Part of a small language model's weights: 31.2M parameters, biases.
MLP neurons of a small language model. Each row is named by its layer, matrix (up: input weights; down: output weights) and neuron, and shows model dimensions 112-303. Each number is 128 + 32 x the weight over its row's rms, rounded and kept within 0 to 255. Numbers have three digits each.
After each neuron's rows, "fires after" lists the tokens most often just before its 100 highest values on Wikipedia text that the model never trained on.

L2.up1439:100153147133135111105117105129157125183107156081103126168144148159141112144133155149094100126090124142116152111128095139150074179103165069131151115151141152129130121107182129065157176106092100144123128161175104128206099167139165134098156155091074118124103130112085166100106130123077198169144095091092123176121111093110122139146111110144145085099124102157056138114147099113186130174139170159126165099139124132134113148082158143119141093153100143110154092121089170152130150134153080139110176162158171175088087173116080115075153147085080138057059163146122089108121112113143054158
L2.down1439:068108124111115137137140115087114088123134187147157167121086140109130158149098170126074101077153128149167139116090081072109111119104157102144098104146102165106136110129134143103091081180106111124110153167141086159110092157104105122142145147163125105148113135119146161052152163089109109232118098144073117149105145126154100150103161176155091179112196123161154068136184150134137137108105114138120103112122167090088131100103123089120134118154080123125105131147080110132127175085168108093150133135159163089104084171092072155126102159114134113081139141156162062116172135057197122125
fires after: "1", " Y", " J", " K", "5", "2"

L6.up123:143147123160143114160087123167080145085113084139128099189157144079101183117147129161153140143100143115105080094119106158076111110084139152140143077165172132076116156115160140155133192082144075177128128125184088077147080092162132140122117111135108161112153166148126141177127190112094161133204138147112110111165140093095150150152109114139120131084170100120144126098115121106131144112129111146183170106125134176125077118095129097123086170174191162153097115113057134115078123117133095110171165111150120125134123104110125112127187128124152106122100112110107136085135113127155096086
L6.down123:145108127119142134186125071189220113127166120160110114111116157111120093102077171108136098115173173131152130131111132082123154188137155116090138141151110134097094115133104107113094127088078139081147128143115145153158126192131120089147145139168081114132136117131161152142094077128106065138114072113117092122116115116132133120112160119137127124126102178151155140152134102125106155118115150126115125081091126133120141128157139093202166132067123156111145100128185188190212094119105197109126091125095155078140119139134114144130125110094125152206101130128120110088151120118080083118
fires after: " ", " (", "."

L2.up1322:132164110120132164154106177098105150084084152135135140156105108100123122099161108149114103117089107135157085088094063127162130097069106089155109074138141156156127100102122125165139123087114112110108152133059114099172095142098121149120164148136099175110121126147176180143148149171043121097066119132040128188096154088104107158133134088132194151073083136140098158041131121102156122170105133136169122161143147102127146117083122157186144157102115143172157136097130104110119133112159101144166132106137181128127121128181125095126140110160073076124089164129150120073124129161106054077
L2.down1322:110177195152147122115151169093098111096106107165071088127126146112119174096125139099148095128100060108149133170114125140110105142152084127115162130128097149149084087144144123157140099070118072133111110201120091115111144133097096108179135121169082185143077099152137138123113151147135096121173138087088134159105166143126068155120175080156137148105160135137156161134112128102138067104135109115087153110191121094135147155081128106138098120160097122133207124127105125087101083145124179108141103166089163104130161145149141157108133085139084199104125140089107158144085182152120182080
fires after: "\n", " K", " T", " M", " sh", "T"

L6.up714:130096109141130109149107102133105122048126122137110112137126139117095136157089108137138170116138108152128098104183095122082164122071122093129197126216100152087107104163160141141134201105098123145112096122133088077106070133095140094040105148185103173113093116165104157103158200115133129161126091099125150090140141119095118068158121159135158079185127147156149106058158112104204132179140121115188176115121058098143096186116124160108080194095134127170119134165096096070098100115150189149205158111106121181140187097132162159147202142072118135106127118148172142150115148153067081139
L6.down714:130110119141154090116135102111132137120093101180074106118183158145121164099084118138106127155116154203109104096099087149058163160149125120135101202139156146134175083107148121122080138096232123114163134167099151143100093178143157082112134166123129177183120149140081123129153146209132117140141114109196133128146117118079045093126078139114083175128161101059117077094140138131089116145155133166143130101082177134067111138196116129112073102160099163097134071161102163042140116115158123071121139142143147151113116140107087159173143159161148124136082092128117143112111080137173139147
fires after: " ", " |"

L2.up287:144095120183164106083089078128078066089133139146147095144146164131115162098132150141097120126118139145151120093145050142136055119141185102087109104170130183177147169125123144106117165115091119134113142120152053128111143132103107188113137158071121134092072095113182111106160149116125159067139163114138140124124153071084148039150045143110085130120115133148123131118119049123153201127151145147111124131128094102076128135150106101116074107122122165130133147130176093051083139144153183183102184131116146114094134137117145109069156091191130154106137123139125128113165116216142092128
L2.down287:147164099055120158081110154131124110105153155150113162060194070099175126148137118113153166102128128130150099150112065112114077125125130179145132144068116127143125112156133141071129151131157176143123167159212130156147140099172108112156119095150160107192156159164076160092121085132131068162054162132127123139098146084114113138159149152138080177173077093101102154150130083138117141105185148197143121175095150129151149100113101157082072179117137136078158134128113121156131102168148150139083075169103195122127154156160062092137155096144121057088102158086100115157181122103154075131
fires after: " N", " K", " S", " V", " Y", " W"

L4.up23:084147122132134139103110143155108096093158095062122196164049128116081147145124093144103096094071149133153161143126112175170109172164117064089144116205129140095126059145134143132141147123121142136081152107123077139103107123137192110065171100121160146104147138155148087175146184099136127138139113093120117120171164034061150148128143133162136137123092111117131132138062081125141157184157159115138143141131151090096162123143177143119112121117155135120146127149067122121063109058153167129196103122127095158071132170135113076113158093122113176139103176135153151116138134139164093095
L4.down23:120148101096131108117082111111149088133186101091089184169139141112158121106190114114145130158065150115143171146081125082113099184147115121085161159171086155127145110104143165171111148163120157072111143153126166115130173140170149115141117080134105097100128132129103090103119073133156052088074124106125120146125131124093179094146154142144116153110126136170094132127080138128205164105112111208036104139112122122152141151137189108160149162143157144165144126094204151157091118080091124090150110117111171131081169151142172078083127147149138104125097068123179176132148138104215151097
fires after: " ", " U"

L4.up963:092128064106145113164119132115078170091148098089135120133127156135117118130194097179175122097183115144190113081174145141176115089090155082158147115121115162164159120087101120138152182078137145056145101101124127121189133102143163164173117146159123096069118112138109162140176083060122159101074157144125119133168149133017091158085140146177124131053123129135108108157179140153195104139179082043086119096129103137083132162132142132161121141161154090130093156110086185144132117140145121091119110155073127153135198190140108113140049158113174128150173095145157091135140097126104134155
L4.down963:093122111135105150131138181132124093101095119159132159104088181127088146125186106109166134035171123117158140132110121150120158143077157204166116099138162160170119149181101147125152135162203118063147180140134142119109093176130114130175077133127104133141166126103077080074117115134134092076180108087181119156206088147153113163108131153168069131141135144106135104053132140086133121154143065112144169156173149087088127110179136035175118091159153074129122135102109152093083162116146094122174174093125115121105126142071106103155082125144078137107095074064149176076146185091168114120
fires after: "."

L2.up6:123129113085122126132143103147129142081111133128134185086087111136132151107146120217108116087177127150140103085135120138149119136130178137100151134135124118122086160178087118140148176083129111121109149109146175106145146105145118161082138146138146121102157154137111105171119128109125167130081102208118145128144091130054113164086146076130126151101116223107122124107152145118146111134176145069140118125137156145080132132081117121217143093158205121113121140086138128125130151096110128099127105146086192124134158087091092102075154168093103151133107117131147132139163132204141117171
L2.down6:137052125122133117142165129189131089118119121172120108128152090158063132112091157144126109139127121171135149100150101123051177115125110120163108132120087158126116143190112108128102088141099164188108106088122103096068107084086082143113125153078097112181059122188128171133100125115104155118170109123084100148150146106180080124115139155079148108111097095047149065145091107109147150171131143111141127062255133138161110145171123106094094076092095166073136103208071123161112074132109101191103141077162081000129089105137145107143125091148160125116118169084097134092089149153122097136
fires after: ".", ",", ".\n\n", "Wh"

L2.up1211:074105132157182133122103106123093097074116084070125155101107165143099118142185152132153128103191100080102090062129135131119127129078136128106154060155160129152171126109061134129114128067166167115092166109109155087170099110179127176162179128125103071112108194146161087093156080069089120133142138134153145130154133122065146140105108131126156136176114137152166153112124104166095105142216134076140144118160112169085123101128132127156131149131211144134090088102100102041125126068170098111101129073110110080043133154156091129156114096112160156109096152136123094127118132109153120086
L2.down1211:120088169114117133132085115142175158129148144157121145153139100104143143128103160122156136113149124104110105146115184168119174116140101110126113194140116118180116148165124138124130156129150169093195084165178133105116071104150145141158126164119110165255161186103139112095112112075121131134163151100118046093149123179088125183142080132157059096089145113139106154108132129095094137088124156136118155140221123151128105128124121144069175090126199086135115175136115162145115047118114112128129139103097140015158067132165125115152100142115104112158153110004132160158162167136148096110
fires after: ".\n\n", ".", " During", " during", " in"

L2.up143:112118122153142124074090123115128103089103156123164146137110138155062094118146159145088133103199125127125078126109143175125123121096139106116098082092136174096135100101051101188105090108147108121042117132135150134119160146069162159135142111148119125099114124157172070133149178134130150114124134150064158139132160096190166113097161139151170144078130170121081105124130159105112124194101174167156164143140116178143120152120165120186143112184189114115093194124159043144145187103168089146133120153109104141125139112115093153199126138090081105118158083163148108165164122118098112136
L2.down143:105119115155123129142160098133105121120149062160055127164082070158117137169095189142187111113140107152064130116099138055094128165120114175100203154144158104105067156109171135169138080133101117125106099140180167086220102117158147130115115098174134190098147137044092175143139112125116165121143115101159153176114132092087089126140151095086125121165086164197126148118118084136179153105138148152144141137126160087086140098111090138111066143121089203057143047100092160064166181135057142141098100082097162149091166144120145141139106102104143092111072152232121106120125112129107084169
fires after: "\n", " /", "'\n", ")\n", "|"

L4.up1469:155103131106130102113087083159122117091096125121194157122135138116069122177159122117102122112112130172128090131086107198140042097089156087110104109118149153086146123161151139140163165120076084115162140124081102083074125137112127120173119114140110213101132079093139108098192133149136160115140111160101160105140125122147159099132150125145147139077143103199089165162136107126161056187085135099095141114131094226127071130147183108108088083100120105117182095138122027147106189097118124141172108121112139190099125110157170163111104118134152103144150153163149147116114090126142144106
L4.down1469:112069120119079109160121133076118163112146063109178123115142124129127164115193111084110172142134138058136159102118136119139067137139054137135153113124172138089124087151105147150169122155121177099143149109117101083152186108152106154103124118151130079118135155089123110131076151141088084134102130101164179076113141075098113065097173102123108175140132097170124131226099172131154150122114141095142138158129091176128130174103105093107071112164133100178095133093163125159085165128092160172111087138142113084080173134094096128118085195192170199134098138173187121144113110166136167133
fires after: " No", "|", " |", " ", " R"

L4.up1507:135145067122129119115131082155156122145160115075138148094118130084120129232132146166184097132117145113154138109181108093116111170138201128079150098173091165120154127131129112125133170084184113113083131143104132123125151064148116111169085086086103085122057115128076097149201127107147070175108121125109170158184099098101116104130085118154105125142183205190093144149157096192145137120137102026079135134147111107075112112083147087169103108161105115180141122136080152088121092130152140108097120135120142139120162148128111110073134174154088155147156101154125109130179098123105138087
L4.down1507:154077121156115167127129120137126185103135140124108128130080124146048170079138118150126090060141141177125112117100090105055187178101157117083174159153139128133154141170142136138080148121159085146111144129170099135064102119132149172124117150093130101133181126145145119183130111133071151096186171144168131134128132087171088134159115158143137106126162125121122107127149115074097093136156101119115123123177135118110107081140139140109100105181169074174105121159079160161125084122112065095157180097148099035123103163084078156083095126095141101092118054124072146047146091113097120104
fires after: ".", " However", "\n\n", " E"

L6.up931:149156115101133114122107146106121114120189164117109177166112168068067126172167152157181115143061126096130135116142080160168137085121143149121211148138164113160114142133158093232143093087084114188081155114140083062110132096084134170185175171078065086094123133128138097123074143175154164125136110110058141170144186157091173116168159120199154143132082160122157132138064176157136091176088091124160166155137106143095150124091124128155154111169163137153144120124180090176127153127152129117132058110103153123075162084107147108120130099140122115140149098138079138107117152085082097081
L6.down931:113115091124121071061171077089190125129122106129155031170158140158122130081109099112140229072202116124126159177089128121086095124142106136095161129071157160133142125149127111130141139143164126155135117131128141135092129113116074146103082173170097128155159115128110183177109078149080081181108117144153140128115141070134127088095145164168154133117165177153132121150149130127163195080089086120113099133177109149113118131113112099133121197122148172123161072060087133126154114103140097070116177122167130166135117138046135162101110129145089152125073120115176138214157130164126126200
fires after: "|", "\n"

L4.up1095:137102119082133062144113137098101120151112162119123157112120156125106159113108182138133100162156104151137116119135062117200061110153169141101104128089126158161165171145186112144101131056064094148126120155118121139181113127094128128086110162125127097086076148194089143131127126085085189131102138119132117076082143092165131056128101060131175094047187082145147115094169148092169090147068156157090163194126155129158088089156170124131149141133113166230133056086109101094117153078103133164124124156126128169132125023167132120069091131166118117124168166154129146123120143105102112142
L4.down1095:134109113079141113086095112077144088149130124174091161137129162081083093166091157072111090094122121128112136159142124149128202157186150140120137116062180111118163107178084122105171020114086102148125119150148173116169099136122135113097146123073156157105147080197118061097086067114160113136166143195098129113092139096181152103115086171110138130104165138150152130094127150150071122172099171121143142114056120157145172135140139090093158098112127121182090134148098088142161133163132050159155163130121103128164144108158124098135112086113066158133104169145124097093108089166195144136
fires after: " |", " .", " h", "1", "2"

L9.up523:150172085122143106144167141127113159081104081129190138092133129115158162113108121147098130163172107109175055104135126084189093135135180102095105073112144179189121097188133141185128169075083118154117145138068130125175067096100156117198142103171137113112146115110112106149111122172085156119140125106152152105104177130114145108099109144142142071120103170232101119146096117102166082115142090095118144143112166131102134168152179151127099135089197164140138129161091179160140091144093137167142092115120114154081115100129109179088141161103083077135174079121093119134137106169146188086
L9.down523:136133135095128117121196118176161136133136150118132128126103071101093086130204137158116067109177102130101171134158128163117111122137137105128120150075091119074154110107115156090083157120139110081068126110105075145165119094105134079144128211098141124155172135091106149123171095149152106086169185119134094147117116148132099154116119138051096164114171136074137144131172134161116121149117149135122131122160150113153100135116127170118128069136146137172127164124180110169092100166100155152095158130122130054136172081043145172134101096103117154150090160123130167116162138160159143083
fires after: ".", "%", "\n", "1", " p", "0"